Weights of a small GPT-style language model, trained from scratch on English Wikipedia.
Training: a variant of Adam for these matrices, 680M tokens, 9785 steps.
MLP neurons of a small language model. Each row is named by its layer, matrix (gate and up: input weights; down: output weights) and neuron, and shows model dimensions 128-223. Each number is 128 + 24 x the weight over its row's rms, rounded and kept within 0 to 255. Numbers have three digits each. A neuron's up and down rows have the sign that makes its largest values positive.
A block is one neuron, or neurons of one layer that tend to fire together. Before each block is what it responds to, as a language model described it from the Wikipedia text at the highest values.

Responds to: Infobox list-item dashes
L5.gate289:102114154106107110123116129105133146148146089107144087138093169141117124123144106131152118078143186103115167108136122139108120154095126144138100087118152141105121145104130137122105132129103130146153110105106132107128180126098127076125146124161126161097138136150119139143106144096125081116
L5.up289:161161134127156149098150112144097173125089145116150116125174110146138112117153109104170114121110149119112140133139109114148122115157118101122116119134133138124136133163143137094154116078130163120108132138096149076125192117128165097108141115139121097089134157118119120166071152105117128134
L5.down289:101132116177124161128168148150139129171136073153103086130150121147184128161134131134113133116127135131110137128120122119107127118137127157113177137097141160104117145106153140111087163090167143059096101094115145139116124142132145116117101149124128127150119095127143126144137124130131132141
L5.gate463:188130126091136114131085125089107166143090108132125109130152144158125137114150142126129116093111149151131091152136114156118108114111130085142091125118113095123149167116116105118160112081158097123101133126135184069117171102154118106142119105161115078106101105169110093151135145151081088142
L5.up463:143166139114151117151142106122095122139120126122127091131170073138172151149125166088117134079110121141147129156156153120147122140137094111152138089150106142138138128102142093129127104112125116126112166134110150145105125147152172088129118130152114089115163165135151095085149136122103170121
L5.down463:148129128121153103136114078140130117123093141069099103148123116153102123147117160155142126083131151103139092201124117122165139123087086140143116153109128151133115155124138130105097094134180108103129143111124158121126116123144146109115182119155145112121141139112171131117186111160108146172
L5.gate505:096148158093144079175126122163128142149099137136089183119134142145134143138121115126121101106116128140118145101139139146092159101129102123126160116117160117167174141108104096135093117119134101131114107162079123130105148143133180098160091100102145166139127091101116079117125094128127135094
L5.up505:156107141078161109169137183123129090129105140129121148117103094119138140143128103163129106119132140083104107136124137141133159083091115127113120134121185112148161141107143116090145142079091080134141163100118130123110122136112143127161084120106151154162105133129113094138114130064102135155
L5.down505:121114120115134114136129117125149107126088111133156125152164123116139103097122156126120097082140150119133107181120104121164122118107105083108103150155141115120157151101127148112149140117124080112157110154140109099114125130140121109142107120147145087183087123144112117126112113131114138148
L5.gate538:179141134109137084143103155110120106122106133121174146126106107127134106125114145115148082114154152177138135125161153131138106126136098150127165100164127120112162153135127116161137117118090119132114162153136106133106122117104114121145128147170109131184110095123122134131144122120145156160
L5.up538:134111137167154086115140166085140112122122101140120153088134141110122123110164184165110129158105110166084148146109153119134139111133151146103155118111067118102151067114134148128130136068144108117119124104117133134157128101097145172144156169146108169153127181112134149098178101121147130110
L5.down538:119145164103128122095142134132139112105154119089125143122149141101147175061123144174141115146106130168101131090140126109113147158136121122134136129131124119116133124095099113088144156121148089122150140123090143138128108131141136121152124092128128139178109132149116132090123138102137152146

Responds to: Tables, infoboxes, URLs
L8.gate468:147100108148108122142103163125166120122127152159122109117141127111128164142134080114157144090102116169144128119144153172102103157112132109128141147116147129135146119165119108154158097097122119150089128145135108136133104078096097139113137151120143119105143172078139135145156137129091095175
L8.up468:171150134131137117141101116120128136133111122123146104107088110119092134095187138084160116093097138117125148110138136124108106136159120106144172170113141121143161092140151117113112122124090148155123068129147117108137127131138127084151164111111129080133105162136137088114115106131094092144
L8.down468:152074147146089091109101103095108130124118172141092137114113148119124144138110122138136143157096121120127154139123118173145108154112110095104134125146151128122125196127132082094144134109134128099123114080148131106103171150104127101119157146128163096148139138136141105132125122156092188141

Responds to: Coordinate degree signs, "as"
L6.gate111:095101108134182096151128080132194102113131112156080112093106133118105155142143163118124095140086110123113106127175145164147100122121095132110168165131135156116132155145106175155145139116111116088101166142119107177096100102131169132092108113122163113125110154151113137148160181128133107070
L6.up111:112136153132157147132138120127144151125148102114116104131095130129087108098159129111151162135143161134146150157198114166117125078162120156135132121148104133093103131192150194159117113167177133151121143134106163134109151115133153168145145122096126089166080112124176142163123100158145167161
L6.down111:119147143157160117134113128116096143118091095118094162129126107122105196118144143121098163158154154150161122115133119099163134121145167125117149168107113135156120132106146125132153117117152125123146132103141107143149109147175065110102130124168167144166157159125103107134139117111144109076
L6.gate146:092121172125180124117115152113160118122124136114105105091159124113133124133142136122135136114086124141124138110116158120109144118117120116148104111129094103144127136170135059097123103171156141162126110111114137123103124126134119141158138081095167073156145134110136172112108161131111114146
L6.up146:142127096098164099120107150115107150153141182135107133161153144138117143125146134117121113107097167129149153113108139164134103102132113123129104136136144165113135168127086112100178121147168135105093133105104153125134139145116174152155125122161128148122162145103101131140120157130146146144
L6.down146:087123103106131135129150119143104109096110174136119143138120172111100155113142126094104144131133135121093132134181103098180152114111138134122162136133113085121134085148128132103126140109125135112147136115148106081154159149166135105081114150118127091131161136110145143084133116157132096125
L6.gate283:122117100148157125134121106161097170152129109150128138114138191133159162109104114150159116098154146083103150169107130143104133130157100172126087105131110119165078127133144141150131104134135161164122141112103162163085155100173137148122124147106154189149143145122150103137122138158143106116
L6.up283:125113085136158113151128087124093107092129071100137119154135143124130163122108126142084119149161077098126164172120095142123124141134125122135178131179137183186093139130121131135103157185171159101131108130098152130141107119120146115149102112133166143122144145130139167131109123141165139139
L6.down283:126123140145161117177095108103088125127169144133110087146120105147089177144178144138119075152143113152130080147168112127121099148162120136101180118108145118141154163100126144136155124126157107121113109085131121114141096116149139112096109133094123144151113171181125118143153142159140126146
L6.gate435:165182100139110124121105148125110146124141121139093138093115112123097119145113130122152100114087132145135104154119168132141138119126146133119111123146118087116088149153113100126136079107130076151115166120127142122115097093177078133098132115102176125120150128096116124111133124085107122120
L6.up435:106107131136109126138131167138183134126091128133097136127149152120172147127109103107124106154163132136112112119152131167130107075160148101171133154121128107133078145177141132130128097087129089112116127116134087125133091122176087155105125125149147119140109119079165131135139145131121109113
L6.down435:129119125119122138093083105114152138126127123141164123123128150095113150122137119124173108084118138159171130146165099128143156093152078158108153155096163113112123123119083152161122116177131116110111117118165103126096139110120148124139129127124105134085113119147128172143108124123118140121

Responds to: Function words after verbs
L8.gate163:136130180149125113097104126139147095130149073121118124121163162112125146151108122145145070126117126141138121176135117108105136077131084124139118118140120128148131134111157113129160093147125111129133112114089124087135141135141141100137108191121152157148120136160113112099108093112131078123
L8.up163:085131120131130129143103122168157112127129123130068134104148140118110127114144128103138112112082108137120135118163130126154153172118084145113138118099145084088078068090107110156118119093113106118095135194152145087143161101102151141122133149133080124144145112105057144113169124095116139136
L8.down163:098128158102138094102131159129083141107146083100113175121161116132127105125157117168109131094158088138093130137128110137126127117131094147133139109129155113135109128123149121160097120082116120120135111133143143092118130150153142172114176118131137131152130111121112099096193158100142118124

Responds to: Coordinate minute marks
L5.gate193:089084152091159145132127116130100089154134125120091118137126140130122155095132130115121166133137122138150099172132126140127144100150093122101142136105129147140137161130168133147116108122144089120139145127166151139103150112148150126122074080115111081115102141149133105111121157133146125108
L5.up193:135134133130161138174131145127118100101133138140115113185167163147121103142160147144083141153102084138100113172124122123128142130152124159108149163134165178185142113146165146144115160161097121133142168126135118113132119140107150144119114109150121117154142116148140103136184164123156120120
L5.down193:102149141114136049168118137118112118135137162135127120190123143145140147165146153156109133187130077135113139129178134118158118137130107163143148113164148142143142101083113143122147119161113125143155114131144101123189127091129131097100154124146127116166127147146154088135157149137188133142
L5.gate261:121138091122133126089152142157086141136073146134107160115101124111194170140128129123142133158110108155153133131128160137107159075112085133103134157152114160144136134136164165156131122134110093125142115114140149209169136178151151127111113116067122099149132125159179075139125125097128151115
L5.up261:169161097114117099130159122101138111102125086108138138131118140129148134177113124147128140152146084166154152157107137110079117148107162117090115158150131156174106150153161123126121122098111084145133132138122149169157131139156151130109118105164133117125097161154118152111129108053136114109
L5.down261:116109124116112110134164122115151119116137125132166133100106166111135138091156159122126112121133129162128113105156097161115147119132143146173109080125107155140130164098126159154129134081089094151115116085155114121149177114127127140079119137126116125158119132109143138094155136162154127143
L5.gate280:124144110130145141152102140130089143144130111123155112116084112108111138122151115145104122140104145122143119107122122139155119123103107099148099179124148094117141103143174140148133165124120100110127140125130154175129132142123063130131106132104127136153100119133102155106116135168149134172
L5.up280:121154140120126117174137114109135094157110128155151137097150137119123079153171175092105119137147203104128152104108123157130124106130152124161137123102113129158187110153167121127139111123146105135149145149113100086129082115138136080124126128121152094137124134138156122117116143127080158157
L5.down280:110110132113176177120138142128151116139167147165169149141143119224141133099117122132110155136127146174110094119126161139125134131118137143134167105136139133110155104147121112158125164151117156135107124117094113171139129079123165099114141122117126135129100120137153123133140150140133091133
L5.gate377:181181124122086105161127098122098154120142116102137126113124139126114147149158130119125116096088162143134146133145145119139116158095107131134135128143063140152089171082102128105173147106174137127154073107141144148157111119145173138138133096119164139133137143071114140086138165171114135077
L5.up377:136143103149144082099130170127135150106129106149132143096122104103109131118102119136117160147087112119113136120137168120118123135163127130134129169146090121062108147083170170127105107120147104166163159120128117158110118143064112132124165101129161103126070119083111135098116131142101183152
L5.down377:115117124103127153094134144143128144170116135170150118143144093125118188135137069121117166141149081130119127117099110163149127103128134155114157131124123154136120104148151102115115086114101139165117127128135105141094091117157148114098126090138143101141148125109078127133121094118171110140

Responds to: Containment prepositions "in/within"
L5.gate220:160134150129120135127139147146109161147167104174129127136142122112138088129106164163097134113153112127171121126159144108087166140068181160105113120143092095152111107168110100160125118123139117142138120095133146126103129139179112151083030147064133095140147147132117090126113161109137107122
L5.up220:160127178103118124132161146130125130180148110160145115161122143120119091130106158143085144150156140119151117125146115125075156145079174127107129120130140093127092107180102154175133113120126116124102129093154140118099112152183129140117091135081093127139137124136119098137133133101148069116
L5.down220:157134140114118108139135122140143089148155124167138151113118088165150135134125134116097157104141126162087147129106150107133116144127128142151116120096139108175132106132148128146125137141146133116122154124108159119123175166106121103113151140110118144105081128101116153125097099124131119145
L5.gate353:150152144081138100139124169131152092154136128143159158119119124145148139094132099151178139142086112129135137133110094172127115104169113152140102150099130099115173108176124141133119047119107100115122118163131132134122144132133126146136091144124154138087129096123120127154130140076123077107
L5.up353:177108140116117097144078102093177103104097132148119116127104137098147177135145126078163074106100088157165118142097126123120138106154176121148106174085118120107129122127125126154180089120117117100130142163138101103094140161086135133100123112109150127092089096137146106144149118141092087152
L5.down353:140151143130086114137133159112142116153125128137148163131100110152096134125140137125186141146157110136129160156114103136129106145105120136142130120117112098115127103158127129133143105129106123091125130147134128125099129140136095114124152142119152131071128105151139118144124124105163151110
L5.gate393:158134096095099151139139096162101115113151077125126168089110108132136151137107124144155164131128100116156138123128130098090147069095082117137191118107163069149184135148133114140128104101133072126176109154121130166125106170127138138147139136134100120112111123105166137123133113137135107064
L5.up393:140115113141106126112116157125135111132129139127153126132132123116133174162119126127122125147113119113148110129102125139124136123127120123178095112125121141114147109089152129135115114140144124109097127121135144105081123133134100130072091124097104135093116124123133146130193116124138141101
L5.down393:116116110149155146117070142134133134090137155149104121131122154162119115122145175107142157105128099138136082134135082141153102118168119091133149109121131077117092103139150139130150107099137140102155176169156135161124133098104100156139138142108107121095164070099171145125115107091134120149
L5.gate507:092131138121144151185117151155105133120144076104161103149154153097144143115094144140146118099137112135094168122158155103134184149136157142119126131172130113147140123119097113131147136113106102106102116162149107124089101140159151122160092138079119122112188102082126096145121123167158112099
L5.up507:094120111068082171186120146156113177142170105121146115147100149108161152138127120099109113143124174147155110102174116094113162111095112125142120116124117122120135112140098110162174100113146128140131135150143116142118091145094129161121130124123158142097162081140162084148103124134120105076
L5.down507:090117117111112097164110143142161095166173191149121122098159112123129126106139140116119129080150123134146099099126142087103128140102104146134121109124122101135149142106081114149120142127099131107078100135111166101124123143118137121160156173118097153127113110131114162161139091125141147117

Responds to: Supreme Court, District headings
L6.gate103:135156127122147130127136146122141102137107132124141104122123148119092113110098108181105089124155115146156132181122156111094126134075145140105133105104150143161096143160141161132081120122176176116123092133115170074097124160205083144122116134119167102144138144115116126126108167123121104108
L6.up103:104161110079166129145139102139109120105100130120113154103141137109086151135172173143118131166121138115150149139113170122100132156096118126108107125117113175158111128152125144128106127099144123141136128125103096105131118110149146139135147151121157151136189184072124136139101159169106140137
L6.down103:103118107130103163156168103124126112090116109144100146129122142153157118109107135190111133153171134158126136127078118100111115119110097079132173150148152137077099129143150079118118130151122146144109143123111181077131128132111097140128115128117117095151140094131127120088135127140134166125
L6.gate236:153109135135129117139155167078114112106150127112157144092113112136130154089104188145141134148141097149117112150100114170159127153121132155086127115120128083122131116123202119156098107172114113154119135133168078125085155136123089094106105125105122109147147088147136124123117125090132145103
L6.up236:106128117133100159118141113127091148071139106118156111168136152111149124142128151120085163121120143124147181147123158142107137096106136162131172152134145135184146103126150141065157142135154120146121098140136155107142178132144165142165136126103102108126184093129128124140188099105104126131
L6.down236:110104150176110074123146152140168150154110110093155122114154121134115104143107155148143123127126143135134128152099123110145144125140135115141110152165109123065089176131147141200130147110103109120116140106128156154128100140141107149125113132187080137144124134119170116137130151110170126124
L6.gate267:115166139153138151145100122172116112141164103132093163131162206104092142125149127072158135130087111109122091103122129120106136126110092131090162125182132129146098176139125084130113108081136135157120154137158139134113119148172091120110124112116110148119112107146156115107126123114107112141
L6.up267:126117104134093112114110095128107114124100082107097122149095111135123125136142138127103085107134155145115128157125122097105127143117097104130141089116099128146163131099082121128116149114120126164155167198117129118147074113156132164094139153132112136092103122098191109174133141105153083131
L6.down267:126116150105106134132092103136108131101116155110135080150125129146150116143124138135101130114127125166166110174129089122131178134101119161129129107118153121120139132115097132139087170122149167132135100182123143136159087101127162158102170134163157147137156121144102135137140161110126096053
L6.gate408:140146124080109144169136116142110111135095116113126149149115138123146125127130161141145116145058117176160094134151136124151097097120129142114130049120151090154115132132104098129144094119120117107093142166105134123132178094173115118166164118115134128109116145163135104133157135122116085101
L6.up408:147163107114139101173138106107145167154137119104127146116129103115128152125135155134128158134140145116141105153146125128103141123077110127122121102161128144126166126095131123178171118116108138134133127129136123101089123179119143107110100132142119106153137110111099111107081127083113116138
L6.down408:128141154106123076139150141123132116107135123110102129127140118096153122131153127172121109167149139127148105190090086136133094114076073107112163127092135156120122114136108111125143108119118137112132079172107136110118137134091123141116085119109122096165164063107113107119133120121101159159

Responds to: Article title closing marker
L6.gate16:117082121151111174126120131157132133119140146113146112109136153146114107093111147118110142106136139127089156112106126134107182105144095137091098154069152147176138100083151124151141094146153120199119113121093134122124113126120100148130127106134125109121076133108130136153152168093168115132
L6.up16:105115140123153146104148143082135156117149126142137121139135098163108186136108127137126176172123144091143157104108097124109104112105095126079092128115107100141123155136102164148135123165129125146117150122113161136136128136115130097097160142159135107094113125116133153103115147120137111132
L6.down16:138087143160132116117096120165102141149136111099151137114106164158123093146131108107193119129148101111169114097150120141117083112148160134150131128154128103111112154136067117068127122147114160125112111142143166150157164118151132120113145120136088153148142132174096136142108085118122124110
L6.gate33:112144175146121095140148152104144130140127093147167125138102094099078175106183170069099146110152107135112104197107133119114128137167140108109146124142137135118128166131114128135070138138130121145159144169143179124094157146164092122119112129091099142159145151122153113128123132117095095092
L6.up33:116093165096146104122136104130124172149108126119075113154144123134116153120126128127113106125103114119104115147125114121129094123186159151130189159144110119114115185125130121095121145153097100135146134153098171183136125097115132094142110080157063121113154170074131123144138132158103136148
L6.down33:085163138162134134132124120091133100127159118141136095129118113106115164156148127112190108118100106079133124172124134089110091107186106089107158146140113096125154178088132113112117090143092132104126140150165146137125122126133114163109099130152077149144172136118147160102164099124139161100
L6.gate331:088104141101122158133127138165115132127165117135133116098101113135137143092135159153123130112142093107129135176157125168131118148130077128120120124102164123078101138109138141149087133159141124112107147146126147148103088087126138157098123148091092137140135149110138125088147112120124126130
L6.up331:072107072145146138119147131099139137169126136142144128160112134138159113104105111127161102113197137149106187157120165136134120171142127137132147139122143142114116137144122144137132113142084121120105135125133148093130124138107086144161165095173100097107087133148091159184133106098128109107
L6.down331:141080135178118133135149126115076154144101147104147119138149140158097106115094134112132152096107134153113162133146095107138075146146144112121123136165098157147103116131134076132139136115122106143116106137086119171143109144139140139140127156136134120186117133158104142130152127128170136118
L6.gate573:155107158139121111120122175159138156150157118172151161127125168133149158146118107142162142126125143116133114147164146116124097121122132123117077072125165132159139172134098102142186140099123128135147155138122144129137113155187080134141109137121127137162075126121142141094099177104130142127
L6.up573:139169153097148126145121162137115116097178125135164108138098137112146143111151070140104154139125146144155146133128090124112141167113103137118110115098141086156138124126130144134118165142099147116140118131169090126154139108137127129167140122185118133144053096100110132139108142099154166146
L6.down573:111128147147148156093154105078149135136139116124122097120121145102099140119087076145091138148147122142121143078137147117124082146111098127149166121136074106134119098135144115149155121119150135184105138115114142146120138128112114145115131162125104114114147060160122099133154115098137141151

Responds to: Prepositions in named phrases
L6.gate126:195131121143118101179129080134127132094171152133096150143115135122126119134119093154114114139153077196131120188120129108090109129094113155139133166090161119142120110158148156147095128142101103102161144134092120125112147139126102114143114147134130123100137126142173114131098120116152117110
L6.up126:143170112156138106148163090143122138180159156138099163143096134139122115122125148133144111115121120119101104149120140106117134116118140110146135109116107114114131127127151151126114123148094158116133161134116121119107157152130112094159132142138137120119112097134169119171086110136096150085
L6.down126:143120129097108105147165166174129135148122112139096108108126120142134123150104122099136143076144120118116133130109118103130147128134149138141137130107110128105087109154119113134115125129105137146092127109157103105105096154133103122131137171121107133101131133119122124144144128143125158105
L6.gate148:124136137101152147161122135136183110106117098127169140112111090130086131147075151123118160136157147156174144120125144114148127092110137117141148121113113143106117106181165160170100096091158142137148138122130142155122156136108144119144091165107114124105109139134111138119131154099109082148
L6.up148:141114110082112135144124143126123146151119136126137112142125105149080151122157109103147142108166114126132118148132132119127150090100155126133117174101151137096129117174126151150130115100156135135124124147149157141133149142114132128095140155134130100108168071124171147138160141116085112134
L6.down148:146106116102123097114114134171115116133136120130125121132175135183127113107111098167070113130147091107138119140111116152113103120086138148153097134092161141106069119185122144139119089103141136093120116141129148137128107138138100103097112113138112099105113087161142126139142147116145124142
L6.gate277:156085145130148103111125159110132100149110156144131128128119136106132175155147109139140134104098114121126101145117144156144153099106105127162126063146141135090138118100144114111151158120170054122135105149121142106127154137118144118164090108167113135106085098100108137092104139150093127138
L6.up277:076113141109169136150104122161121114092118099139140146093139110115156070114121122121106093124118083125136134126104115156169150098119127104166109193156114183151169110130116102134148135111118115138085100146095111126136178138102130152150128122100098109115179162130123090169117098122139158119
L6.down277:144085123132127129118161135093138164120154145125159096139155163123121156146079116114150116136107129092096121140172111153082115125140177145160119114104127157141110125180097128120106138116127142129104147156134104096113114165102124132163149147126115078115127133132142106135144107129166086088
L6.gate293:153162119095127103135108117125153113173173135139103127078153137122130081123132121132098155058128089124113080155143142156141131108118099104147127101130169141109144110116115143136108132151110079125133140135149174083140106142142107117136072115119113121101138104166183094135133121127118130137
L6.up293:150154124132135124130128120108159141131123133107111130097177114132135135177132082123134140108161124127165128154094156131136139095091120118157123117164127144076145114141151171160135107111072087122157171185129165122128120124181109131140098133090093147076164119177134118123080133137132118126
L6.down293:128117114105106131128135114134123133112142095109119118068102126130151144133085123098164138143097144136152118118131131129157115118123097163143120113147155112133131110113110131126129104132105130151122109133122123130124124109147137118131157147135127133102146149154119139149107094122131149102

Responds to: Wiki table and title markup
L5.gate177:123076133171147153094151127154142123149148130121117119107140147118160160093139136137099146183134108106165134182147120127126134172165086140088134143166091148148145165141089081127149119150138090148095137129145150138141127077122117117103104136128101141127131101137107102094120160095141106119
L5.up177:114110124165147199113140138120150133120132129099090137075098115112109126068107142174143154135118116162208188128130081137163123153134111091088139155109090164125144138139155109123148110145117100126146150118152162126152144099162081115115133134134085149131129105163127141141134151089145127157
L5.down177:148128115111140093142110108111128094137132147065103108166137122131126158117133132163157104109111112100151132110128149142084120160089150136104124160152146146122154062115102150147142167180103109154132101082145141106138133136169121134113132135144114114077130123128118146143159152132095097110
L5.gate332:133140165171105120145127133104119132150113146126104121152167123123146089094094124161107100120136142141108144071132093137094132139093143080103090117103104135138174107124136133133114136139121109122129108136113125155083149143168129110104109121103070101101137123162143106087100166165119136120
L5.up332:142152135098125117176118150118133120095115118143127129138114093139174127163071105157136173134148088139092125124117075124141141109161130132141169083157149137109129119143186118138140124121106145108108067121134137139154107149122150178132097152123119157124137095130113116134055146165124108131
L5.down332:163114110164159129104142114147127104157089106114185079144092126152111162137126107162147147135140139128142131119114185116152127114096138137152155167167090143117094153076151108125139128139104126159116125182125126110151122141112145115136146136099159135159137169112091119152124098130135114140
L5.gate390:190125144099131106127114110138144166138149144127099120092134111132140146114115138153136151129170107143143094122102141130191105131132094127110139090093126141121119147122144134134139114107128094145119160099125141148126170151129146121126109112138140127077115150151085156095142140146106161116
L5.up390:122117126194096112114132117110150172144125090126143132116159109120145149150142129130122129140111130090087125103112124145124098121117140059114168133084103145131186114109152158112133111130168080139117083144166145167186123137163123147143134147175095119109120151119108138175180144128100135154
L5.down390:098097119186156146144187165106108123105140106135160117176154127156132140113141147136126137154116129123142106115118118114109114147106101146108102114105108151113097110145134170115145149118122132115153116176163126143139151095138111129083149164164131145148152136097108115148126139092116127094
L5.gate498:150126114131103097117096152122091155127177183119117141125130063124146134132090123093132113096116124153109103106139136146093067115084099148110136083144120126150128153146089116171152136145110149135119163109133107116113089096091124157103131168149102146111111125102144098112138126167115121139
L5.up498:107129133075163122157114131119189145118145176137121109108154114096116159184114132148140113083146143122170117155167161146144129119124123089135129155147136158121083157085152162117115136150124113116133136142093151100115138147146089139130133167131137134163093134132114128084062118149160116110
L5.down498:136124097147141104149166115100092171138166142106151070111149152097127148160157111123115084080125136088129135126150116135144161120137161119141144091160152167164141157145148098116124158143100082088130134139142133134119107138112105090108120143149137120121078145126157106129122127118092115134

Responds to: Numeric mid-tokens
L8.gate320:148146144131151139111118149091104132089149160118066100108093188088105145123130152127173185090097127122114116138122135202119121139144099107123144136152130095163100113117120116127120137102119084127141179183118156146154124125131146140148072111117107156147110117115087140133108096121167124119
L8.up320:163157136097140129098111138099155146141147154136122126077160153132129110146108163151125143098094137131167135135161129150121117117148129153136152147151112131133161137094123138098157127164133100080111180106104137160164122090093123150163108095155098155185107115159117153140142128131180127125
L8.down320:102124124152115130105182129140140149140175139126142149138174133130128120116127159110129102141166142111144132110089135106122144146101136107136122112152111148138157111090125113144131131176107127095154108068110141146097129103184151120164121110128103138160095103114125121118128132148126132177

Responds to: Table fields and set phrases
L8.gate248:155163145155151087147103103148130092152129146138110121135081156123168134124123132133094100111153105143095131146116117116191121124110149117150153145104102170128158114119109133128121124140158096088130140135100143145099156111120112151123088112160154120158108149154109079131138134130086123143
L8.up248:125151143104170088122140128109122148163116131108101115124169082132110130114109185098130117107133124151184167099107105161149144160088131134128094150128153151170134123126120113151137092184131125103169077155120117124123132165163149123105144119132130143144130146178152138177155177182083104120
L8.down248:112075127116124130114149126118123132117147130111148112123146156129129103141132130154164107114098103197151107112113124106127125148147116098087128119138136127130133111078130153153143113130098155141116138140103135103119082091102114134113148154138160081123177119108102090131125116129172143073